config = dict(
    n_layer=15,
    d_model=768,
    head_dim=64,
    vocab_size=13729,
    norm='layernorm',
    norm_place='pre',
    norm_eps=1e-05,
    bias='all',
    tie_embeddings=True,
    init_std_o=0.00353,
    init_std_down=0.00353,
    lr=0.000509,
    weight_decay=0.16,
    batch_tokens=131072,
)
MLP neurons of a small language model. Each row is named by its layer, matrix (up: input weights) and neuron, and shows model dimensions 128-255. Each number is 50 + 10 x the weight over its row's rms, rounded and kept within 0 to 99.
A block is one neuron, or neurons of one layer that tend to fire together. Before each block is what it responds to, as a language model described it from the Wikipedia text at the highest values.

Responds to: En dashes or hyphens between two numbers in sports results tables (13–25, 4-5, 2–0), plus weaker hits on mid-word fragments like Pro, ro, O.
L6.up17:50 62 43 45 50 52 63 36 40 50 52 37 57 46 59 51 50 41 32 53 68 39 48 48 32 35 60 52 53 24 45 46 42 51 42 48 25 49 44 54 45 53 55 57 53 48 44 65 59 54 42 52 66 58 40 47 60 50 65 48 65 31 64 71 44 78 40 40 55 66 65 55 51 44 43 61 56 48 50 60 46 55 40 56 55 49 58 37 44 50 39 53 49 57 62 35 51 64 50 54 51 43 60 51 49 38 58 39 52 46 57 47 52 60 59 61 53 68 52 44 40 57 42 64 63 49 57 45
L6.up804:47 35 41 41 30 53 50 30 52 60 35 49 64 45 56 62 55 41 45 63 71 51 52 48 34 48 37 53 48 32 47 39 50 61 22 66 44 35 41 50 52 40 49 58 59 44 52 69 49 58 43 57 45 49 43 40 63 46 32 54 55 60 33 62 49 89 41 60 29 69 54 37 49 48 56 41 66 43 62 59 29 42 58 31 52 60 53 45 55 52 40 50 21 39 61 41 63 63 57 49 42 40 45 62 45 51 50 52 53 43 48 44 62 68 49 62 64 56 47 43 61 55 53 54 51 31 34 53
L6.up966:72 64 50 38 53 45 67 46 46 44 53 39 40 50 49 62 42 52 48 37 45 52 60 24 29 40 51 55 35 36 69 57 47 46 37 41 35 58 44 33 35 51 54 43 47 59 64 64 49 65 38 59 53 58 57 45 50 54 35 48 45 41 55 59 64 76 43 50 58 53 68 69 47 57 40 33 46 53 36 52 62 54 57 54 28 45 41 47 37 42 34 59 47 68 44 56 59 53 51 58 44 43 38 59 44 59 58 21 47 50 65 34 55 50 70 51 48 52 33 36 51 64 55 68 68 62 54 50
L6.up1660:49 37 49 43 41 56 33 50 59 51 54 42 46 59 46 62 62 44 47 44 38 31 55 39 25 49 48 43 40 38 44 49 48 65 30 58 38 42 42 53 37 56 65 72 46 45 53 58 53 65 38 61 57 55 40 79 61 51 45 37 45 40 61 35 50 55 52 67 42 46 60 40 62 41 52 26 48 43 51 49 51 54 55 56 38 33 41 43 55 51 55 62 42 41 42 47 56 50 43 40 61 41 53 61 43 43 55 58 57 36 50 37 53 61 60 52 56 58 37 40 60 43 73 70 73 62 50 43
L6.up2434:63 50 39 55 49 49 46 42 47 44 47 32 51 35 40 53 61 51 38 35 63 64 48 50 53 22 66 42 47 56 61 45 45 69 43 44 53 68 56 56 42 63 57 48 51 44 39 40 72 49 54 49 72 59 34 50 47 53 57 32 58 52 42 31 34 53 51 36 34 45 56 60 65 52 44 53 47 55 55 59 55 56 51 50 41 47 39 35 66 50 53 67 55 63 58 39 50 40 55 47 55 44 52 54 49 45 50 40 53 60 44 43 47 63 40 46 35 38 44 44 59 38 60 55 56 41 27 58
L6.up2523:46 48 40 56 44 52 53 47 54 54 43 47 48 44 54 60 66 52 50 54 51 56 56 48 44 50 55 44 44 41 53 66 48 57 49 54 33 44 61 60 46 51 47 57 53 40 56 46 54 27 31 59 46 68 34 42 38 41 59 52 64 65 48 56 48 59 43 31 30 50 63 47 53 66 41 30 63 47 37 47 62 63 41 65 55 52 44 54 53 52 38 67 49 48 56 48 53 40 37 49 65 38 60 63 51 55 64 66 63 64 48 52 35 59 54 57 39 45 51 56 55 46 78 69 53 54 59 52
L6.up2886:54 57 37 47 43 62 61 54 49 40 49 69 44 42 43 46 45 29 70 37 52 53 40 41 28 33 48 60 53 48 54 58 54 51 33 45 48 55 45 41 53 56 49 59 39 39 67 56 50 55 40 64 47 51 50 50 56 47 55 53 63 47 42 46 58 64 59 58 50 40 62 47 76 35 40 45 64 50 45 57 68 58 47 58 48 44 41 51 46 49 39 48 43 53 43 48 58 45 58 42 65 59 59 47 37 62 49 30 53 55 62 43 69 58 45 48 56 52 59 64 48 59 47 36 65 51 57 53
L6.up3049:60 47 65 48 45 59 59 54 59 40 51 47 48 48 56 54 57 37 46 44 65 58 43 44 55 44 62 40 48 48 48 35 41 64 49 38 44 56 66 61 52 45 62 41 38 38 39 54 58 46 46 56 53 54 32 60 51 53 41 36 66 62 57 53 45 72 55 47 32 31 63 55 78 58 45 48 30 63 55 56 62 59 45 69 50 53 37 45 42 70 65 70 35 56 54 59 41 53 64 44 61 39 54 62 42 57 39 50 62 51 65 46 28 64 49 42 58 46 54 58 40 38 64 58 43 69 61 50

Responds to: Dashes and pipe separators between numbers in sports scores and stats tables, e.g. 22-25 set scores, 1–0 results, | cells; occasional stray word-pieces.
L9.up1621:65 58 46 35 52 57 62 46 83 65 38 53 39 47 39 39 67 62 67 34 45 50 34 47 40 49 58 38 57 55 46 67 65 58 52 47 60 52 59 48 48 70 64 44 56 51 49 71 56 36 44 47 61 51 39 47 52 38 28 40 44 62 34 49 36 48 53 66 52 47 51 57 53 55 50 45 47 59 44 65 49 34 44 61 46 45 49 45 50 52 36 47 57 49 47 50 57 51 52 49 47 56 55 63 53 33 44 57 64 51 62 54 51 54 40 56 59 65 59 64 52 40 56 61 44 44 55 61
L9.up2588:51 31 41 44 51 48 62 54 75 59 48 63 46 50 64 42 58 45 43 44 48 56 27 26 49 50 47 51 50 55 65 65 62 54 40 42 60 47 59 55 50 54 38 41 59 50 61 45 52 54 70 54 46 50 37 54 53 62 30 64 34 49 33 53 44 55 45 33 38 67 40 47 59 59 41 52 72 43 47 47 66 56 72 44 37 44 62 44 38 31 55 49 43 49 72 62 58 37 55 41 48 47 48 54 48 43 49 48 46 39 62 43 53 60 49 47 44 45 54 45 44 60 46 58 51 35 55 50

Responds to: Decimal points inside numbers in tables and stat lists, such as 13.9 or 1.265, plus score dashes (113–112) and list separators.
L3.up241:45 47 29 45 43 46 57 33 44 56 25 42 52 61 43 51 45 50 62 48 62 25 55 52 54 39 46 43 35 60 44 51 53 65 43 51 42 59 37 58 53 52 42 61 52 53 66 58 46 58 52 59 45 59 36 54 49 56 53 39 41 63 48 54 42 49 62 40 42 44 44 57 63 33 57 41 72 52 41 38 51 43 53 49 53 43 46 51 48 48 58 62 46 51 62 52 46 54 44 52 56 55 80 72 41 47 39 55 47 44 46 51 35 43 57 52 46 20 66 63 59 51 59 51 64 52 58 62
L3.up1050:45 42 43 37 49 57 41 24 57 51 57 51 60 54 37 43 56 41 52 40 67 59 67 62 37 57 47 54 41 56 54 53 32 66 48 58 32 39 49 57 59 46 46 66 51 49 50 37 45 55 50 68 42 51 50 64 60 37 42 44 44 49 53 49 53 59 58 52 44 29 49 38 47 42 50 48 50 60 41 57 63 61 27 62 28 48 52 61 39 61 74 58 61 61 77 49 55 45 43 45 58 33 62 71 39 56 48 60 44 52 39 54 26 54 60 61 58 39 33 49 43 54 48 60 62 53 50 56
L3.up1816:42 30 32 31 47 55 50 26 60 40 52 46 52 50 52 50 64 50 60 45 72 53 57 38 55 41 53 47 48 58 46 41 55 67 37 47 40 42 44 50 44 47 52 49 44 49 60 53 44 48 67 81 47 61 30 38 46 50 48 52 56 49 63 47 56 68 50 53 57 50 57 49 52 36 65 34 41 63 57 32 47 59 53 55 40 42 34 57 52 55 68 44 54 43 59 50 36 52 56 59 61 42 53 60 47 57 49 40 44 51 48 58 41 53 43 62 67 49 59 70 42 40 56 72 44 50 54 57
L3.up2859:57 72 42 73 48 65 57 47 52 49 43 38 45 40 51 44 43 40 78 44 43 48 54 59 47 63 41 57 38 44 49 54 32 42 57 58 50 50 50 57 50 35 51 40 49 36 44 49 63 55 52 52 46 65 53 53 50 46 44 46 42 55 51 54 59 58 36 32 45 29 74 42 46 41 64 37 66 65 47 73 62 49 40 74 55 52 46 43 52 45 53 57 44 61 33 38 45 58 42 55 51 54 64 53 43 65 41 52 53 49 41 43 46 61 41 62 46 33 62 41 52 55 44 45 65 47 49 62

Responds to: Word pieces completing capitalized multi-word names and titles (books, awards, institutions, albums, headings), such as Infl-ation, Philos-ophy, Good Design.
L9.up59:38 48 42 62 49 27 60 62 52 43 63 41 59 40 32 42 52 44 60 60 45 41 54 54 37 47 64 48 42 51 47 52 52 45 59 55 49 59 38 42 61 43 47 44 51 46 56 65 52 50 47 52 45 50 57 50 51 58 61 62 43 70 50 62 34 42 41 44 39 67 44 40 60 47 48 43 57 39 47 69 51 64 56 54 55 50 48 48 61 36 59 47 41 38 67 60 60 54 55 50 63 53 62 45 64 53 53 44 66 62 45 33 39 50 65 20 42 57 33 56 79 42 35 50 46 52 48 63
L9.up2359:56 38 43 48 60 37 54 46 49 46 53 48 70 49 47 71 56 60 59 42 61 55 33 39 53 46 42 52 42 49 53 48 40 60 38 48 65 40 55 51 63 59 63 55 44 44 64 45 40 32 55 54 32 63 48 48 38 64 49 47 38 59 49 56 55 39 41 64 31 72 51 43 48 47 28 50 56 42 61 56 64 66 41 29 57 50 52 52 65 45 45 59 39 31 67 44 67 56 50 38 52 41 51 54 42 45 49 57 57 52 44 40 38 32 61 56 52 47 26 35 51 37 45 64 61 49 56 60

Responds to: Plural suffix pieces that finish a split noun in running prose, such as univers-ities, sist-ers, vow-els, commiss-ions; sometimes whole plural nouns like goals.
L6.up105:49 52 31 51 57 53 43 55 57 52 46 41 49 28 43 57 47 46 58 60 57 60 43 35 54 44 43 32 52 50 76 71 52 65 50 60 76 67 47 44 39 59 61 57 47 36 35 53 51 58 54 43 35 62 46 45 53 37 45 45 59 47 52 42 56 42 34 55 48 49 68 54 59 52 46 45 42 67 45 46 55 59 68 59 43 55 42 50 47 32 64 53 67 51 49 39 39 50 52 60 68 64 61 60 57 57 58 45 51 53 69 59 57 52 52 38 69 44 41 48 44 55 49 52 45 46 59 48
L6.up763:59 38 43 47 42 40 71 49 50 55 59 42 51 50 49 24 44 43 57 47 41 51 50 42 36 37 36 35 45 61 66 64 60 34 52 40 42 65 46 37 65 58 38 52 56 59 34 61 57 53 33 45 52 42 34 59 38 59 33 50 56 38 45 46 39 48 44 55 62 49 60 53 55 55 40 45 44 63 34 49 57 64 50 55 50 58 31 49 43 30 64 42 46 44 50 37 46 59 43 46 56 62 55 45 45 45 64 51 47 58 45 55 59 60 42 50 46 48 45 32 39 47 50 59 67 29 55 60
L6.up1275:46 59 49 59 51 33 39 45 57 46 59 44 59 41 62 51 46 43 46 54 43 46 43 56 48 49 51 45 49 44 49 56 61 50 51 36 54 41 65 41 45 65 53 43 60 33 44 47 69 62 25 54 43 58 44 56 56 69 48 45 65 49 55 44 34 53 48 60 47 36 54 54 65 43 52 62 33 40 49 65 55 69 40 49 56 47 45 39 48 49 55 65 41 50 60 62 50 50 45 42 42 57 69 53 51 45 45 58 53 49 57 46 35 57 65 44 56 33 38 51 42 28 48 64 62 42 54 57
L6.up1357:37 62 33 51 58 72 48 43 29 64 35 59 42 29 55 42 35 27 51 66 60 48 60 39 63 39 51 45 38 52 75 61 59 52 50 56 62 42 58 46 41 36 50 61 28 41 41 55 54 46 65 48 55 66 55 42 58 53 35 46 54 46 43 48 53 54 36 65 56 51 57 58 58 51 52 62 45 36 47 46 50 44 60 33 38 52 45 58 55 47 58 42 70 55 55 47 51 47 62 56 50 80 55 52 49 50 51 59 55 55 65 49 55 39 53 38 62 51 50 51 68 63 45 52 43 37 65 52
L6.up1498:35 55 59 39 55 56 39 60 37 42 41 35 32 36 51 20 60 44 51 52 55 70 35 44 33 48 59 58 46 46 59 67 61 49 52 45 50 56 50 53 27 49 49 62 44 45 65 51 65 54 47 44 72 56 64 76 36 67 36 49 61 48 35 47 58 59 46 46 50 48 61 24 63 46 42 48 31 64 38 59 42 41 48 51 45 53 52 48 49 54 41 43 37 41 48 53 40 72 67 54 62 75 62 52 57 45 52 40 54 40 48 55 45 64 51 37 68 55 51 38 42 20 43 55 48 39 41 48
L6.up1864:36 48 47 59 44 61 76 54 58 58 66 49 57 48 45 42 49 39 56 42 71 50 43 44 55 47 66 53 43 54 64 56 59 62 50 48 63 44 49 48 42 49 45 55 43 56 40 48 57 50 40 49 40 63 44 68 70 45 43 36 50 44 46 57 43 50 40 57 65 49 62 57 45 46 47 52 54 58 61 33 52 50 59 46 33 50 25 58 48 49 49 60 65 56 46 47 39 50 67 53 49 61 47 74 60 48 68 55 37 47 75 55 59 67 46 60 65 40 61 59 47 42 41 56 54 29 52 54
L6.up2141:33 42 37 50 45 48 45 52 61 47 47 53 38 50 59 47 56 35 31 33 50 36 60 29 47 51 58 45 45 44 61 72 58 47 47 48 39 38 40 52 44 55 50 52 67 46 54 66 48 49 67 38 43 56 27 67 47 46 46 44 35 61 52 53 18 47 37 53 67 48 38 58 57 64 44 32 43 54 41 53 50 54 51 64 67 53 19 57 46 41 62 50 62 35 49 61 45 43 35 56 31 65 58 57 51 44 49 38 43 56 54 57 46 46 48 48 43 54 37 42 46 37 62 53 46 47 50 41
L6.up2258:49 59 42 58 56 42 48 50 47 47 42 49 31 60 49 51 60 48 44 55 32 44 64 45 41 38 50 65 30 48 65 47 51 41 35 57 51 57 28 53 29 37 46 37 60 54 47 48 69 35 61 62 60 64 43 40 39 27 48 53 41 43 38 26 42 53 31 49 60 66 41 51 56 59 42 48 36 44 47 56 63 66 33 42 47 57 57 52 44 51 61 49 46 53 60 51 39 58 52 44 56 34 52 46 56 63 56 35 43 51 54 60 60 37 63 45 58 42 40 48 47 32 58 57 35 49 38 56

Responds to: Word-final pieces completing words inside proper names and titles of clubs, institutions, events or works, e.g. Athletic, Shopping, Educational, Volleyball.
L3.up644:49 37 40 64 35 63 50 42 44 53 72 39 56 54 54 54 66 41 68 41 52 29 44 45 33 50 54 52 52 53 64 64 65 37 42 33 47 48 60 55 46 43 48 39 44 62 69 46 50 52 37 60 50 63 31 63 35 61 56 62 60 53 52 57 52 59 46 62 49 59 62 34 41 51 43 43 55 50 56 76 60 34 57 51 53 38 30 46 57 46 52 45 57 68 40 62 41 66 55 75 48 51 50 45 49 51 60 46 64 55 44 53 55 52 67 40 51 42 41 49 58 48 64 45 61 56 48 66
L3.up1696:73 42 44 81 43 43 67 53 55 45 55 50 60 49 51 57 35 44 56 52 60 41 32 41 63 36 51 70 37 52 60 42 48 38 57 47 52 56 60 54 46 40 42 55 61 78 48 42 76 54 44 51 45 57 41 48 44 52 61 50 48 37 46 55 39 58 48 58 43 54 76 41 50 54 52 37 75 67 55 54 56 62 50 47 47 59 42 31 47 47 57 42 44 40 50 42 40 50 58 54 48 39 38 37 36 54 50 32 52 54 55 52 52 50 58 38 61 40 67 31 63 43 52 45 58 44 62 48
L3.up1939:38 36 57 39 37 51 51 46 62 45 61 32 75 47 36 55 56 37 45 52 77 44 46 63 49 47 38 52 55 42 61 43 47 42 54 41 70 43 48 47 45 49 49 37 46 40 52 49 40 41 53 49 30 55 30 57 31 54 40 48 59 49 70 51 45 59 40 55 41 55 62 45 62 62 44 51 76 43 54 54 52 30 50 48 51 55 39 44 44 40 42 45 37 48 55 56 57 45 64 73 44 58 38 33 45 43 61 52 60 51 46 41 41 51 56 49 49 45 52 52 48 50 44 52 49 38 40 40
L3.up2597:38 54 40 52 57 36 61 38 49 31 57 44 65 42 53 56 35 42 47 55 74 44 39 55 39 28 32 51 42 55 36 69 38 46 71 40 61 46 58 48 44 47 43 35 40 37 67 62 47 47 42 53 35 60 49 65 33 55 57 62 61 64 56 54 47 46 49 66 43 54 68 36 51 48 47 33 63 55 47 62 65 33 52 34 50 51 40 29 50 36 46 57 51 59 51 39 51 54 52 66 51 57 53 31 51 48 42 46 82 55 50 37 41 42 70 57 54 56 47 66 34 64 48 53 49 46 51 46

Responds to: Closing word pieces of multi-token words inside capitalized proper names and titles, e.g. Invent-ors, Conn-ers, Senators, The Lord of the Rings.
L6.up137:32 59 38 45 61 52 34 59 68 62 52 46 58 55 54 43 50 52 55 61 61 49 33 40 52 52 63 59 50 44 48 77 56 42 46 42 48 50 60 41 36 47 50 38 50 46 45 52 62 69 50 41 53 56 59 70 67 59 57 33 45 55 72 45 47 73 51 53 47 61 56 49 58 52 64 21 34 62 71 54 48 59 50 64 37 33 51 43 26 44 70 56 54 36 40 46 46 59 45 68 43 45 55 58 46 58 50 47 52 42 57 39 41 67 45 46 56 47 43 57 56 51 47 66 49 28 54 42
L6.up276:55 58 56 57 67 50 46 63 55 36 63 42 46 56 54 42 38 50 54 41 63 38 51 60 55 45 51 38 53 66 59 44 39 53 61 55 57 34 45 53 37 47 41 48 45 50 26 38 46 40 39 57 54 51 66 57 61 52 70 59 60 57 54 35 47 57 52 48 58 58 53 59 53 36 53 39 47 56 49 43 52 57 49 47 54 57 47 34 44 53 68 65 47 49 44 41 30 47 39 62 52 46 30 70 23 63 48 52 46 22 60 51 58 40 58 56 68 50 57 37 52 41 43 54 47 51 40 53
L6.up1148:27 75 50 54 56 46 34 38 65 49 49 44 51 50 48 56 37 54 45 45 66 46 51 60 66 61 42 61 47 60 53 47 70 49 54 37 62 31 59 52 44 67 56 64 50 37 47 56 40 56 53 57 60 55 42 61 46 47 63 36 53 61 67 51 70 49 51 49 37 45 50 63 37 43 64 32 44 51 58 46 46 58 57 58 48 34 61 61 51 37 61 44 51 31 45 60 51 48 53 60 43 47 40 49 32 47 34 56 62 32 44 51 42 45 55 32 53 58 32 56 51 60 45 47 31 63 41 47
L6.up1361:48 50 34 64 42 51 37 51 48 48 60 44 76 54 60 46 39 47 51 47 65 43 38 48 64 33 49 36 57 52 26 50 38 51 58 41 42 48 50 47 36 52 41 64 60 44 36 46 49 24 47 57 48 53 55 54 50 60 58 37 46 45 51 45 47 56 34 71 55 59 54 53 46 49 44 52 42 64 41 58 51 50 39 63 48 45 64 48 36 53 59 52 63 34 34 61 33 38 47 65 48 52 46 54 44 49 62 63 54 37 46 49 43 58 69 27 49 48 55 49 43 47 43 62 37 45 49 52
L6.up1529:40 55 51 48 65 54 58 42 46 52 70 45 53 46 40 70 35 53 59 54 59 60 42 53 45 46 61 41 57 57 33 62 61 52 55 51 35 46 54 60 40 42 55 37 53 55 41 44 40 40 36 54 45 47 39 47 49 66 68 49 72 62 66 37 69 62 43 59 30 58 74 56 56 43 63 39 58 64 51 61 51 61 58 58 60 59 52 44 63 52 47 50 63 37 57 44 61 53 49 61 65 66 48 52 56 55 45 46 66 67 56 47 36 51 58 53 48 59 56 68 63 49 47 50 58 56 37 71
L6.up1949:39 53 42 70 63 57 46 61 64 61 60 41 53 57 32 59 57 46 38 50 67 49 46 50 39 42 70 55 41 48 52 38 62 57 60 56 51 60 49 53 44 53 46 31 43 55 49 62 47 53 40 58 49 47 43 66 53 82 51 49 50 58 38 33 46 47 33 62 68 59 48 39 42 42 48 43 42 54 59 64 41 54 64 50 58 43 52 62 62 51 63 63 47 54 55 62 58 47 61 60 49 42 46 47 44 55 48 54 56 46 38 48 47 34 59 47 34 48 37 56 51 46 43 52 50 54 40 43
L6.up2341:55 48 51 61 45 47 63 63 58 62 60 44 54 54 61 45 46 37 48 53 57 40 43 37 34 12 51 52 35 56 36 36 67 64 72 75 47 49 47 35 36 57 59 52 61 52 40 51 47 45 30 52 49 48 68 56 60 69 61 56 72 52 41 16 41 56 45 60 44 57 35 41 50 45 49 27 36 52 52 56 48 39 44 39 35 51 40 48 46 47 60 62 51 56 43 77 50 44 30 47 41 51 57 76 64 68 54 53 50 46 50 50 63 39 63 36 45 37 52 48 55 55 37 56 65 33 51 65
L6.up3057:48 66 47 55 41 42 53 55 43 42 52 34 56 54 62 56 46 52 61 59 60 52 37 54 35 22 45 36 48 27 49 54 47 49 54 48 41 59 51 48 53 37 58 58 63 31 36 51 50 56 34 54 42 58 57 45 51 68 37 53 53 69 70 40 46 55 50 50 56 58 54 60 60 50 50 37 43 39 57 51 44 48 58 56 58 57 62 43 51 37 60 43 55 38 45 65 53 39 48 68 36 52 44 44 51 55 58 48 66 46 51 43 44 62 68 49 66 35 54 50 44 57 44 58 56 49 54 63

Responds to: Word-final subword pieces carrying a plural or verb -s ending that complete a split word, such as kilomet-res, Gard-ens, l-anes, r-ides.
L3.up98:57 33 58 56 45 62 59 43 42 52 36 54 50 60 51 55 50 43 65 48 50 38 60 63 31 34 47 22 51 42 39 45 55 49 31 36 52 74 45 58 46 43 61 49 57 59 40 40 63 50 48 64 42 51 49 49 34 62 56 41 60 59 65 67 45 58 45 47 42 68 53 35 58 54 54 34 57 62 55 62 51 48 57 57 32 62 53 38 60 35 62 52 46 52 60 48 60 59 30 70 48 58 48 60 50 55 73 57 56 61 64 42 53 43 68 47 47 49 76 40 39 41 51 48 52 42 45 67
L3.up276:52 46 42 39 55 54 39 35 56 62 36 55 48 50 41 35 35 47 26 67 40 45 51 37 60 37 37 36 51 62 59 55 50 75 66 52 57 58 57 53 60 59 37 42 48 47 33 50 42 45 41 64 41 50 48 48 45 50 47 53 51 57 28 43 46 50 46 41 56 46 62 46 35 36 36 44 43 51 46 52 59 63 59 44 32 60 54 50 64 41 62 51 51 36 55 80 45 58 53 52 49 72 53 52 51 54 49 47 45 44 43 45 42 33 46 42 49 56 57 53 69 52 45 42 48 46 60 40
L3.up296:38 50 46 60 49 66 42 51 47 64 60 40 48 40 53 48 48 48 53 43 45 40 48 43 49 38 52 43 58 61 54 46 69 46 60 56 52 45 58 49 73 59 64 59 33 40 46 55 31 67 53 62 59 57 44 65 54 57 37 51 66 45 70 57 64 53 45 50 53 30 68 70 68 49 52 55 40 43 49 44 69 64 37 49 47 53 53 43 43 37 59 43 39 54 43 66 56 46 57 55 56 59 47 62 33 45 49 58 52 40 63 27 48 54 32 59 42 51 53 39 55 55 43 55 56 68 62 56
L3.up2582:42 49 45 40 54 50 38 43 50 52 57 53 44 54 53 53 42 47 60 45 48 65 48 38 76 43 52 48 43 59 66 46 37 35 42 62 52 37 53 54 42 63 46 60 49 54 38 54 49 51 50 33 61 56 45 41 43 39 52 46 67 41 40 39 41 47 51 50 58 55 59 50 55 60 64 60 51 56 51 48 52 62 34 50 41 55 52 63 52 36 73 48 68 63 54 43 49 59 56 64 44 48 54 56 54 48 59 35 43 42 58 40 73 48 50 43 66 33 52 45 54 51 73 51 57 54 58 52

Responds to: The closing word or word piece of a place or institution name, mostly after "of" or "in", as in Bank of China, Marlin, Texas, Conservatory of Music.
L9.up1055:57 65 49 56 59 34 43 54 52 56 53 43 60 62 55 42 55 56 37 44 41 36 41 53 53 38 47 66 50 47 63 52 56 34 65 42 45 43 57 68 41 58 55 50 44 69 34 58 53 50 61 55 46 63 45 61 58 61 50 50 64 62 54 53 52 39 50 62 52 48 59 49 44 51 47 25 49 49 44 55 60 57 39 68 33 44 56 30 56 52 60 45 54 46 44 41 52 49 36 67 58 63 46 52 48 55 59 45 37 49 48 49 60 37 56 56 44 38 43 66 49 40 66 49 56 40 44 32
L9.up1358:52 42 45 74 36 39 48 58 56 58 38 48 46 62 47 49 54 47 60 51 69 52 51 47 58 37 46 33 44 44 74 58 68 55 52 63 55 63 41 61 51 65 55 56 58 54 49 57 56 44 46 52 48 68 55 51 60 51 51 43 53 50 57 59 22 58 50 66 52 49 48 48 48 50 26 56 44 55 46 60 50 42 56 52 48 61 39 41 52 35 63 42 64 43 55 40 47 63 53 54 52 58 60 64 58 72 62 43 44 57 56 47 56 54 46 37 65 44 42 53 52 28 50 49 37 25 48 45